{"n_layer": 19, "d_model": 256, "n_head": 4, "n_kv_head": 4, "head_dim": 64, "d_mlp": 1024, "vocab_size": 8192, "activation": "tanh_gelu", "norm": "layernorm", "norm_place": "pre", "norm_eps": 1e-06, "positions": "learned", "qk_norm": false, "attn_scale": 0.125, "bias": "all", "tie_embeddings": true, "parallel_block": false, "init": "normal", "init_std_qkv": 0.025, "init_std_o": 0.025, "init_std_up": 0.025, "init_std_down": 0.025, "optimizer": "muon_variant", "lr": 0.0053, "lr_mult_up": 0.993, "lr_mult_down": 2.0, "lr_head": 0.00607, "grad_clip": 2.0, "warmup_steps": 200, "schedule": "wsd", "decay_fraction": 1.0, "decay_shape": "linear", "final_lr_fraction": 0.1, "batch_tokens": 32768, "seq_len": 512, "doc_mask": true, "train_tokens": 430100000, "steps": 13126, "dataset": "wikipedia_en"}
MLP neurons of a small language model. Each row is named by its layer, matrix (up: input weights; down: output weights) and neuron, and shows model dimensions 160-255. Each number is 500 + 50 x the weight over its row's rms, rounded and kept within 0 to 999. Numbers have three digits each.
Before each neuron's rows, "fires before" lists the tokens most often just after its 100 highest values on Wikipedia text that the model never trained on; "fires after" lists the tokens most often just before its 100 highest values on Wikipedia text that the model never trained on. A number after a token or word is its count.

fires before: " |" 55, "\n" 24, " " 9
fires after: " |" 57, "|" 11, " " 8, "|---|" 7, "," 5, "---|---|---|---|" 4
L2.up657:494514525438481488520502502618518510559489574490487402504462528479391520552395439521553525569541501467515519520500485462400479546570465460472461452613520526458517527510523588575466572451514545483476516488522532598377408448490539612553504436484414551467557484536599572504497502456455431472
L2.down657:491514528464530486515474575564414476447420479493582422478518560525431487388545509476423541532477493533499498495546505433481450538503479575533487465544551477418438477596579501536474457422618465469482570561544488569621444498538492523501536491467474537519508478528549540474449513556506463448

fires before: "." 23, "8" 13, "1" 12, "2" 9, "3" 8, "9" 7
fires after: " " 35, "1" 15, "2" 14, "4" 11, "5" 5, "8" 4
L12.up29:473546496432559606445541512532462500534493551467506495581558511582525530553564620465477577520471445468534565453480506466506580505478539535570467578450426507420576437621470423523423448492506485524500412464524465487452475571584541552486497470406476486536528424617542544437473543573408512548
L12.down29:424497523517370448467534528518424585510523441588554426492498459461527575504411509575459461447429561454448554531572452522595509582547561451431427497426578553525532505489523520541498479501594461485509444565531497415478509461600443407468594444480468591460437504441557516561476537454535532550

fires before: "6" 46, "7" 32, "8" 14, "5" 5
fires after: "0" 34, "1" 23, "9" 13, " " 11, "|" 7
L14.up172:392521517536581454463500459529476447542505465553492470564465431435564485584368519301419496473465520446549459421493430493471549505516502402504516491503473575479516588474495511460506444497426521517522548551573450493502586487488556530550482514608496438515435584523459487416534467617449508557
L14.down172:403488534497480382536496557536472677513392479474551446536472407491558438523435428469487499569531468490490532460503468481455492450432481417503477552529428563511538519469564449448492453415554544450538466536531467453489512448546437534458426542482499468558605475524566548575516550584448510527

fires before: "9" 13, "1" 13, "4" 13, "7" 12
fires after: "1" 30, "," 15, "2" 12, " " 10, "9" 9, "4" 6
L16.up910:446547513533452445565523481421447510483480449564521536437464498541482516462456514498550503414456520551491502488502489551477526526472463390513553485573490623410506473445564511565539524463494546480444505579553433456440493503512475414385459441441484519530580506522536536533545546521515443447
L16.down910:409410556526453500486606516508548494522458473503501535597561529483483477511478552549448526548563480625552590424543568532558535507559548454551545509496514516507468511556517516433494464544553469544471498575514441496510475496472478469505477505515460450437541496518541461540472495564549409425

fires before: "1" 31, "2" 12, "6" 9
fires after: " |" 72, " /" 9, " " 9
L13.up647:451455466539405492454563487515550535513630521620573478475523520488509490461622486484474549511546467568503605494559504556471487564446508466442436531469415537388519416530531530485437537502477511460511412424548486464529536474563489560487461459510545420527473520528631463457467548552448576582
L13.down647:438543537507534566444463514530461420494452443549523468435478494595499559546418484552524435460558496496445500402514487487577471516558426430492491467508498594556498376641505509433443470425599499518528612552569457479450464530400604409529469563501478539576491436513477458521577520577542452555

fires before: "0" 31, "1" 24, "2" 18, "3" 13, "4" 6
fires after: " |" 63, "2" 8, " " 7, "1" 7, "0" 4
L14.up581:475534435429604456485455482575507546466515500433530602564479620483522597449540626458513589461400575474510484538486460405457445420564551490420491497504453531476526502512463453444476494559529633507516429463579446519465527460561646466512488549550535513482442492534502470561467487494469607518
L14.down581:452555452521443541485555385509573422499559504520482466431519586554458469493429531457511477612545482547444479508445420497641471524512511546541505521457525556511486488441506529499523482434507467521509561533519438413497528476489414465419496463450572436493473521585551503500477519607528481415

fires before: " |" 48, " " 10, " and" 5, " Lawrence" 4
fires after: " |" 52, "s" 4, "in" 4, "de" 4
L2.up834:540478499438407535469470550510549554475530519580539426533548515629437524599573456585553556509468564497458514533469526426533520431472484578495472533501457424508484491559397539455588545483560498495483495519498467513422434485436493567540489565486438543487501485566568512414508504501573469446
L2.down834:435541437442532477445432535468648547565460494563546505565469506534517491482524549541503536523588464546508506548533365396505533505502361520577472510613537417483434507531451510481586458479563583527499579471439472458483584531403515458448468544451457483455487499518586467518502581546488509541

fires before: "0" 39, "1" 19, "2" 10, "7" 4
fires after: "2" 28, "9" 17, "0" 15, " |" 6, "1" 5
L13.up440:496488525530574501480492571415436503569571493481548443539592553462449555522509535453489465424526548489550502540503472415483518507465456542447472468618493501608451544508433472561528444540440488528434437541477545516494387517481498478472569540596423454529420518473443562455451551356481594389
L13.down440:553547476507535490468488433452528468431598554465443501451477422409491496477439521606624498491534544506458530482480533597483516516594466576472484458459420517468506469532478516480427591456571525470492489539496531501436517589551557529474412493372508434488567535522464500544376545586458490520

fires before: "1" 40, "2" 34, " |" 10, "s" 4
fires after: " |" 37, "|" 20, " the" 8, " in" 7, "-" 6
L13.up816:488485488330489479488524505584505561595555429513466550485515533493536498433410439493473407461457540533470566469511467485513515514501437495573428510436495570427494513581422508494516544458618534529502482492549444590569500471509533448507484490457552517523495527532507520434527561434526491446
L13.down816:541454474503472550535555468479449471549458555436514429479583483525496509568508604534484533550506522605520469498462481523434536501504527462462452491525503446468540429492497450456433514470413419521519428488467547547556458570551441495462480540539459507498540480503577497554488419483514449581

fires before: " |" 55, " " 14, "\n" 10, " —" 10
fires after: " |" 57, " " 18, " —" 12
L2.up378:585519490454558498497495529534541564471524499513463476580503469618442490500577484478478485407455501515445498471498477437435536544557543576492436481461460428535518500486495465512510553523537431495470555419448493474562483507528490389474503538515530491455371502503540381447372636497573470529
L2.down378:509550439501510470573439468473518508406496444509502565631560479528448472538508469496502564415521534570485490420579442531526452603470511519487466635479486511465471552524521459483553540424571450538517532443483618466511538422493468508494494519500505569492430424515527400566373526518492409480

fires before: "2" 27, "3" 16, "4" 10, "8" 10, "1" 6
fires after: " |" 55, " (" 7, ";" 7
L11.up438:503369488521466523579489434381528534503526441514560485493566605507554555415500448550496484516455577495494368493497558591483497470456435447477490591437457539484461503634502439429483523495510506449552504546539475484516481552447540546537563523449509554509530565536513511440503485522474407537
L11.down438:601549511487482510537549511628478546491458457506560478492458457558469480560475465442509514511496497542457517461570564453448535494446546469552478549522512485663403460463503567485551462437528497456464538620489447579506573494515472500499457461494612530486477475551443507431528563515499441469

fires before: "0" 27, "4" 19, "5" 14, "2" 10
fires after: "–" 50, " " 12, "2" 11, "." 6, "0" 5, "1" 4
L10.up403:482529466520449488474509456415466593584438442479476459438498571503514467545478500419389583501457492479511445448464485532445498544542530563525612552438454649414532486528490548411538539593489525571613491588585529479594561567482543436396540584460476491443387499467477598458435430484490491509
L10.down403:545535485572497570462602523520497658551450468498534450518521450476551443523417527507453508470484483412552382447479508493523504491391518466534481504495387445537518564520462549439447417478500512553513517547520448568596469477597518464503388553570558532507515516434476466497480399549465526487

fires before: "1" 18, "8" 16, "3" 16, "2" 14, "4" 11, "6" 8
fires after: " |" 57, " " 19, " (" 13, "′" 5
L10.up562:519473522497435472455472625398502473522548403559511425483496485471554530469502494609536555425429413516546519553549497557391622544539457542559489549395457536496527561467449473494587534477537552508472458491485495460485495503436480538455509486553488473497519425560562510550461525486557442555
L10.down562:466492492571349488535543584575496512462472468554559571584400402558539462551499529467485411542528528507470532516524481559580494457448509410567574447448481473474552560456485498405390487450454509492523493452524496513518574422496386502503588487448507461524441492441462518487534434518523430477

fires before: "." 66, " |" 14
fires after: "1" 16, "0" 16, "5" 13, "3" 12, "2" 12, "4" 9
L14.up105:538566498474538490522468497514433552539457378534467609556443466567508483451565552437489519536462583462526506538431493472527546517454466520561435472439449473434513500417439553555496519559534548451512512481374389420521461534568534451428516482511549489542451465601619481500469577547496507591
L14.down105:491514514495527507485489515423520463485554533491531495558571507553439516509438492549494631540475553638479493477566506571586615507476542481553411567405480554526503484462415561497543534569482379508521515540473477639418481430477487450575571534588574443501539496478360462475533526585555457583

fires before: "|" 87
fires after: " |" 93
L11.up546:559432548473580493465476465501405473422485424548463498514520569532467509542569522487473566542591514568525468529514460458469487499410447522394492442581468514526509556488504487521495418561575458481511478538457435474560552418563535491476470556471528513511573477500508578481420578498551490494
L11.down546:528493459555441457477474521417482549523467426611455450582517431571511435518398519478561434517494522444541472464433460454443547458541450459623505478521526476533514563520485502489537599591603462523533505493492508473514415371405514508548511441499463518461435463514480527460514456582427532501

fires before: "2" 97
fires after: "2" 55, "," 22, " |" 9, ";" 6
L16.up540:532433446490467495472498500504504575439474432520483434469493517480605546464561469483489467495439559514539496488561493512484452536458467430528468523567462506373474545556487570468570638479465556490487523608461496549585378626454445544477542461485513500515534458612512509494508496564476533460
L16.down540:560470511553371526501477360523530457561514505554500457462575541561468484486521474498612406471527406541547472468492538468549512544475599478491517432527518571480527370543562456521454558430484496523469521524408496511502464559456462515496535569479512563470570475562501477485476507561513394435

fires before: "9" 56, " of" 11, "8" 4
fires after: " " 45, " (" 25
L15.up671:457508500617513501507529507456497418531441424423480511546400474492502427488479464536591511624522471435516480441523521431476548466508596484492448471402364511592470460486527489432466507481547567433475600479409447506595413559469529439500518520495420543528516440460566482518562512546512470531
L15.down671:565567488425451515538473471510524527554459533533537594480528482473447431465561527530496404410545509464438530576567485503457483510601444448484524519457465497483600480561623505471562503609526463559477435541492471508456518534588491569444450586505572447566612541556491518510535494547499454545

fires before: "5" 31, "3" 27, "4" 8, "2" 7, "6" 5, " of" 4
fires after: "1" 31, " |" 29, " " 12
L14.up8:475494482522522472428575559529573552451536509546503567505518512574578461600412575485490436464511479418520530491454461560585490456549469509537479416500493574463511535555394475597528451507481483449530401519479537559509461492461539558554498498578487575569481431519523557533517427523487447500
L14.down8:564589528489509519496512487487463507494425546524580491497465526593544462511492550524518467530546556468520409511475546498497554487454601425417552517455527508446543474465452493473488423524448474482444476534444453394537439475432504444422478442498489474440547602551429459559485469581517590580

fires before: "1" 30, "0" 21, "2" 16, "9" 6, "6" 5, "8" 5
fires after: "2" 49, "0" 38, "9" 8
L14.up943:547507489557539559519547492472463537455510495570511517510420496502507580467502532544505430431454496541423519505396422460445522528513576514489515567477534570370522455474568465502475544416437462487573439495553461473404481447525533509476512475385498453485435518414474393490511372474463450453
L14.down943:425476473479438501496505536502467612516461526510578479506506453421584400572417506421500497621427491493576521480540407511606571458550392463507548445559601530506392439491474469550553447484541511510495536466481522472514527508495439472518514502510446536473563456500494520499542502553511474560

fires before: " |" 46, " " 11, "\n" 11, " A" 6
fires after: " |" 48, "T" 4, "---|---|---|---|" 4
L2.up13:522481480538503553445428500439516541505568517514582507453482441471492495476487477591411459517489584543429565454494489487538471506540489526494509570486460516458443565530486533462416581510540472484462477502532475549505497610453553411458524573493493515566468502426505477455423475526513526509
L2.down13:575498404567434486410388543449491532455504463514439439409546509472436519453503403516482570503509502489501475433487431540617589553524425533516473456566505482529479531587523444585588530557576628443508582453479532497518521464505524518529442574510525453573547492550554482525462485526467483502

fires before: "4" 25, "3" 16, "1" 14, "2" 10, "6" 9, "5" 8
fires after: "0" 36, " " 18, "|" 9, "–" 6, "2" 5
L15.up818:448489511536549419577527540452395513564545552494521540459542473505505593540440426500586417518583511469611467468587542530476534507576650489515409532511481527448528474479438477500474474462512608511555544488465424415428413555478492439505452533470366443465559525541484507517619525454488501483
L15.down818:429514588512518513512511432439506518555466514569564524476499489483465441491513478566476516503553413548481475505451396553449543470478533517499533579528462489599449500463484508512494535534478441546431483478605506594486524465406467493458520522546525536524550547486534478457472605409475472596

fires before: "3" 14, "4" 13, "1" 12, "7" 11, "6" 11, "5" 10
fires after: "0" 47, "8" 16, "," 14, "9" 8
L15.up520:488493536489418487518461465491480460558469428489539542548491426482474466501552594538551415506480564452428496483506487548508504559523432471520522412532442471434540479446387514493483524554595570484488380552540430506457449454464554509539499459423435544465397595501512506542525483363515452566
L15.down520:468403590510495543436522514444384507490461455581415505429500451444571512523438439480445517482466516470551524568473527507614574497456501444457532564535500530587459490556583541514438490494460537432530573615522456538541499544433502554505509427443462576533562494475539524454492440549575464550

fires before: "9" 50, " |" 15, "8" 6
fires after: " " 70, " |" 13
L14.up269:458521545419502485484489531475471497463572474530390503527478443472390483493513525492509438508563569540601579493495553439465545478429551514460428460483526561499470517487582496581522552619459428497597516520571527590517483549482493406544469444489411523478486540531442497444546561571479544498
L14.down269:527495524438561529461543500452470468531518604489537555574463542534463511541460576476493404542503507591512383493443526536469501519594509548470554486537523483430422470566444566507553426469415530547481470499494549462459512543512493557462562436486452522579470544493482503500503497417508524557

fires before: "9" 25, "2" 24, "0" 17, "8" 6
fires after: " " 51, " |" 10, " to" 5, "–" 5
L11.up222:560383381513592502518379566526456482443477580471497507492544521427472533516526603556515508507457435523535457502534457531482487511536459600526506382471419529545596557508561430525481596536496510461538531521503478511501476522499540489477545481480427559439525460523570450557594580549395480479
L11.down222:514446537478432523481597583527497521423514466571574506499526457429415467466505542498553487499534494557506521461530498528521475486501518514497473474470532532453587452444580492541477587535413451589566494467557513474519472497446511561471551404378529451543506535603475487518596512570554485510

fires before: " |" 74, " " 6
fires after: " |" 79, " " 20
L2.up134:512515559559441517491493472472539485481588394551504571498512553512468495444451529419541396455543473419464499536591498515471504523495493459501468530514423528496505475479482477497413485584571388516597526500460502529527506518533535429551383434404537583516488532506517487485513571458547467434
L2.down134:478545499583460473481411547494461499542460454588564435513495504483531472513492467600523507387555585526471455484480414465464522428564443473491489462570500474546479516535481471540474564480568442564455587469522473446501385449465428475533546477511579530550546536527519466484469531527544483495

fires before: "0" 19, "8" 11, "4" 10, "7" 9, "3" 8
fires after: " " 44, "1" 9, "2" 8, "–" 5, " −" 4, "6" 4
L11.up709:487541529493611577451568562469454468523523483597492542645491525461440448520438571479519484483505385544469539470475582536511489546376450493557500529514454540416553456573493558518462564479533457527473448536503532469504510476512543563499518512505477444473514462405433477498481596598445471517
L11.down709:447492450475414402516492553504474420494510526500488496516553454492443495443533447481499544482527593477512578523422434537392499521498473510631552444533562499493558555503557556460410499550581536471560534558538411579440554564469437480512527494522444459457544571560558431478411572502453565471

fires before: "9" 50, "cre" 4
fires after: " " 98
L11.up936:624479440539541583504516478473416453513515441456473411573591579485472503504454382503541550496432474563490485524516538513464523474554430516554503485417441594574523517529418442498550494517441561510565510484514511491536461466456542516566498456472458462459552504488528549494484549562458616527
L11.down936:454531454444531475468469440462479465499441571446483517497468445539408509411563577444480407418582423517524532462522557449439445478494489538487467422498587515550547408468524473508574403525493483513506488477429477457455504504550536495516523400497506499574359453493470427496543510490587421436

fires before: "9" 20, "0" 17, "7" 12, "8" 9, "2" 7
fires after: "9" 60, "8" 7, "0" 5, "5" 4, "′" 4
L15.up595:506565407525366449612492454531478414525518540505496673428482555467436526447533517539503470375467534521402435588596537421468458530491433453479453487520506427479560540585497542393489607520568555503535493448499488444531490449478487527509477523552446489454515472531606558539441532506522486493
L15.down595:560463538482440487435495488527525500536472520501422465514486518579488478490462515490425461461547478524583479500501497491514484485528430492470465515482550531476464452558437489493459516466529545465498508561536467465451473526598627519557566613522529518454487456527596443529534477533608508453

fires before: "0" 25, "5" 12, "1" 11, "4" 11, "3" 10, "2" 6
fires after: "0" 30, "3" 19, "2" 13, "9" 7, "6" 7, "5" 5
L13.up520:494433549496517560461592522391482475458498496528543527558535425529445552398596450513483513465454480514478471508514512412473458524573497611486509503595565583556486494550526493479479522489480497469535475468489563425511395621530575500528456530425444431498503471446545499528487520448537439472
L13.down520:553488574428522549440475532428478493599477517422532496483483502513552624493494531456458520519495564494516497459505611500452523495542448477444471594458565545490516480397471446469585518550521473462478519517365456569516443541489574476580375490512555460624545587458454455500561380425471469565

fires before: "2" 31, "0" 26, "1" 14, " " 4
fires after: "2" 59, " " 9
L13.up1014:442377473605531488487556445550492548449541545465531406537510525568503432411521473504441488545428459578528419527571587425515488543588471542566575468551451545502492483419491549488533528537489484544503524468457475487432442463550578525430552519431500445506511465535521481480483616465488461549
L13.down1014:529569456415464542449539556571438460505418514513431557492498435480552587546452481506522505540557515481451562440530536590474402414484565405485414512491500473484501498575508478458456532493515525415539501478498467543522513658472457467573452468514544591581455526468540497516461347564461519438

fires before: "8" 25, "7" 19, "9" 16, "3" 6
fires after: "1" 68, "0" 4
L16.up433:397493545444485475416509496539420457465513505490428496509469408497470442581528518403485441464395399473476491474518533556458473568529478505474457514518557586468520518392517467522497590577524511540602427495512536563504453405490476476508466563508391515494504526620562395536525455455496513460
L16.down433:496456472514455584454545454493447548581522563454487531445438550509530490571462570560550523506522553499509402390556463541374420442470565439490543456458460500496601517535527481552588487482424437504594463559514487488520527505401531521457485497462460518534492580497527520532366492605531515497

fires before: "′" 19, "4" 14, "3" 13, "5" 12, "°" 10, "1" 7
fires after: "5" 14, "6" 12, "9" 12, "2" 10, "1" 10, "3" 9
L12.up1002:546401437436497450477510522404478531593545537567438515526564498591506506355459563446527508552444460463469457421446453466519434451525422572453474505500573532540484449603575416487529542479488527544533520496526474444462417566540510492475606411467519525546566536438519479510444515484512507571
L12.down1002:553558538471521491522595442440558544521468535420484530471460467499446440479497512485464504463438546610522488489529560499375485520567484521479457459513550512537431402444465454579504499486464600545473328508556591508564486503423457439489508539462469399410477505516524462451536608471491563537

fires before: "1" 52, "0" 31, "2" 9
fires after: "0" 31, "2" 25, "9" 23, " " 11, "–" 4
L15.up723:565484490551499531473459466464458503563537458485500459506458519432537473454537502471437459525446509497474533497501456564482599440468544535546510434604424513485540537475498453565491539516477563490551575484518428530462490524418454374478527488435469465537596534529445486479468485511485476488
L15.down723:492472488395476588430515495506552532455505562517414485531448517525493525489456566506541488547487489524482555515496555478546449553481452463539508501389483524414593437554549527441491501497485533463519607535386524425528470457433461532465486457526519472499545496508491501467476497464480630448

fires before: "|" 57, " " 5
fires after: " |" 60, " and" 13, "," 4
L10.up379:493474494494481490458540515538473527448491463463553562600507517469432497555531537582498600498521426613551470493620458469428470532419440493449479520554434503503381484554375537495522517462542632484498574468450412492501502481555508525497575538395446535485533485471458494604496472387488467514
L10.down379:459481480467561471481435460475463543467427561536489461418478449495477607401473489393478445513477524447439516449423545447553483372479480488539543460650464513609497459504500478524611440596489469582442471484523505480549407611478453517484481527488465457508421501468481537480504489535483382519

fires before: "9" 85, "8" 9, "5" 4
fires after: " " 80, " (" 14, "1" 6
L13.up223:490517532613444496494510532472565489448494490512480537540471465464612493512424471468528425563522346515563492370522450579524571549565490391522529542495553560496539548487506496508529559529418507589560356485455408479537467377520480505530530412445556528470529483422556517532532521500533481512
L13.down223:466452613407549547520504538549591424475486542444456546527521535455588515494502520517495508540555526502436469425501563470547560423452500508375513474462434445505516585499470573529509488487544477487500461404602470545518492582556460495480459515567471527498503435534414504463485435478557459487

fires before: " |" 30, "1" 20, "2" 13, "4" 6, " " 6
fires after: " |" 70, "0" 6, "2" 4
L2.up875:451458509566471409516446495463525556522549533496460522491418467526500455490497388491614544505445436461531513488510457457451514425502446497495381603513338458468458461479441495458561402536523481463544516448549485525503562521503530463464568489519478483408541574613556530534490461506436515497
L2.down875:493428474547484452499502472486473555449515422548587528575561434424487405564520418442510553493549403603491504483531400509468574465560487446597453488473398506473567494471466553474511476464517471496557529508570515441479605451509420451553588554416436510422466423566544475518527551487410497547

fires before: "0" 56, " " 13
fires after: " " 60
L16.up166:526490523488513625570496498510463482427543500461464412520447521482498481501577499525397490525442462455539471506471493521483624490589445478440593560516502551531464507469499519580550544521426438444524437520528550501531460482483503439496439463513509478422482546476450513453437504544491465583
L16.down166:508475516418456514564532482598480376446450488480527516457584447491528497404484352426545510504544548527574486439497489581572445493452512480518476405501505554460577449435564563508528521558484511492483533577479421490460459548529558546526428458501447501552482502450577431499361481493513583486

fires before: "7" 14, "6" 14, "8" 13, "9" 12, "3" 8, "4" 8
fires after: "9" 52, "0" 33, "8" 4
L11.up41:432447486585494628382530456589529537504571390467511553565510473488510528434502554532560426450455534508511510534526488511551593548417478492478488416575500462539490558483526473473553435438460503446436471546585618433484500485492518481506487464530558513603513477458499501442486411518572539527
L11.down41:367402521512574493439542466586556559507536495484491537501592536527485528546442434492504447486516386511473527445430569462533520450575455427570330560425501531475598509485532515503519477552597479479582505494495510574502477475514529538537554541455445415459530470457461476478391466529492513520

fires before: "0" 100
fires after: " " 83, "," 6, "0" 4
L15.up540:600548509554520509547479484506425469434449452518503585533568467507474517555528508443493439441491470531499521518537494461438503470457512506559545472425428488494472469489459498471516424534528513469528482465403407480626456534464610487632581479497442449564565481474438506497523505469521556527
L15.down540:480509548602587462504509521462411386406446499490436546549465522542492563556487532561491448484525541525485508511459470440511520520532416594413507503488516577574482511426487526466564568465580460496470499501448607544544436450538478486547456574553445476559489482447356514415563431518498505485

fires before: "1" 32, "0" 25, "2" 12
fires after: "2" 62, " " 6
L14.up469:514463462487394520530459443556457475478473595525490394450444483542550554443537488537404583469516456504519494545555494557475475497499535465521502507505365588524523483375503546549473463479531448483492431572488436523571442451563461453506447523477403524539469543409532503456602494437492497554
L14.down469:519604499465459569519522414519494558488543407478501491571558510504487459518597476507509439466476429504558458524434578598383547552486497529509579532556528521534590494494568435507460529433480442473517524550439484472477400521468553562374491478465560550467522527541447517425475581511532472432

fires before: "N" 23, "5" 13, "1" 10, "3" 9, "2" 9, "4" 7
fires after: "9" 11, "6" 11, "2" 11, "4" 9, "3" 9, "1" 8
L14.up713:517516436373544527453468404508449507505498516524414450393592417439521500512588532557436445554450401484538513519473493484602475475477564510510521450469516565503479462567570579579524505478498452607562381439526493390513526472551430497388512506453535497428455548479506554443386487530447437482
L14.down713:494502566485568552513480535543546541469483519438525496524550499425483525459488533466488549496523434521487484565490470536493479637591573520461460463496481515503516471595498500480542615568540519425374482574552490488467579462474446590500566521602487465454405501435488433474533440397413535509

fires before: " |" 23, "|" 18, "9" 14, "4" 7, ";" 7
fires after: "1" 65, " |" 18, "2" 7, " " 4
L13.up500:519481578558530474608402398522511567501489466541541515495479531435541504502507551500425507468431460585508465478523500440597506540578514503482406506534461645487482416544488548547530540535546571570544455498520464381530531465486552507532558492461434534432393481505499433505491491539487558437
L13.down500:493523470400492554497524581462519517543465467484458509528450610474506512484409374491551509504493496542484433546538456487602518525473419459554517548412431454452510486454479574589557547529455467419484474493509455614529544543498441525531482472560522519510525552547505483548532481585507392445

fires before: "0" 13, "1" 11, "2" 10, "4" 9, "5" 9, "3" 9
fires after: "0" 30, "2" 13, "8" 12, "1" 12, "9" 7
L13.up377:544404412562441466514570583491467447510526539593573558514499546400497519460482448542519518555584602494554508592492451521477459461478510532471553456451451510500463530524508482468502427392409557518544529374535464436509532525528469459546531497505466473454579499479516496540513497471530405512
L13.down377:519567481479497566534499435472492489523511542419457538576491538522438459540447484479511480427497492556484516490471501532401580587529506525549487607457450495461526434493444509479454533623557533392492470486511446590539463576388490518465481498531504551525496445561498595482476416431480514512

fires before: "7" 20, "3" 18, "6" 11, "4" 7, "2" 5, "8" 4
fires after: "1" 29, "9" 18, "0" 11, "2" 4
L14.up283:434532484556582572491473401515457488464529512471472496437560452496458449467445461487592447465506496534439475418562498572423489511484555518541514498523606518484540584505539502508487536518453585506535485526539495426504450553484562510330591567539527533490489474566484496454547573511323492531
L14.down283:501470503514520506511471486528663524542544531447579499449529557538497531445470504527459459423537462492515451513518492405530511447544439493524486506553507521617483483499535399498508491536537410562523546474438474478549536565373514449464555417521584462435584531451484444530571473567537579502

fires before: "9" 33, "8" 14, "0" 8, " York" 4
fires after: " " 42, "1" 21
L13.up102:533567513575521534511447447524463424508473453449449539540478486393494468510504446513454549503475508505502557484476484592436463565507471424501494510460487432493597591511552484447556550531513507475596466448499549508466458497468634502540480487496399458429485547544599623526558495522571467470
L13.down102:460492585518530495527383499501544580527484462498432365394452480561473485435445499440448512460420497470474556531499561492508541499630578525498485564401493525490519416521486458481458536525444519508476525391516444464607454502484512444455527499546481512566442478530552434542499497489482479521

fires before: "9" 66, "8" 25, "1" 4
fires after: "9" 22, "0" 20, " " 15, "1" 13, "8" 7
L14.up922:520507400499477442491396488383476548528472496520537526549482467461545474524516500455476424474361515523459478487599472508463566496420467580534426422457513445531442511485481459484481446526482468471548559504549489472517439605498523520486601458551410543586579455516480567514512429477480531453
L14.down922:487479526528417532441460555481496603460541520543534522519500521444547479483491552447436459454495583562512430454558518540464522489491534552528477560470523431552463490539564515428488432580527544460504458472477523516518493514530482544400524533469432559497571435534573569441558386503578533483

fires before: "4" 34, "9" 27, "0" 4
fires after: " " 36, "–" 15, " |" 7, "|" 7
L15.up20:492454583565571552415484498470360568470432485450464441511562572556513476489535489459472463532443463422513425486526519435506450535526428467516435565494500419567530508454553534474531574555436563523498498540531467473612521429492505470544506499528480477514535436594547494508512437537456502477
L15.down20:414544579471427491550615418433511441489501448522520508529518442539524493487498551543527576391563578577489532558465510495521596487557530510406458466478508476499488464541532566579496406396533541519481548388425530498496560487457525503505495467571581506522481521407484595524482536510497428502

fires before: "5" 28, "6" 22, "9" 19, "7" 10, "8" 5, "4" 4
fires after: "0" 25, "–" 16, " " 15, "1" 10, "9" 10, "|" 6
L15.up333:570543440499421447523458453500499497575471586517598476483505555539498472517485483427451449551447529540537471376528530455515451592454543594595463524537513546538536505531385544443438512497546538597520501441556458479586549521555517453503599543580387514511490523422421490581529519532548497440
L15.down333:543572424598519617478487485465465444429471480365432387567426496594556529522395510510459548523573490438451557458537443461496527479526500518586543416508515439415502435524465477530400536556483465375563507517497460618616511469415444558494558541449460472589510481468475458478466498491530520455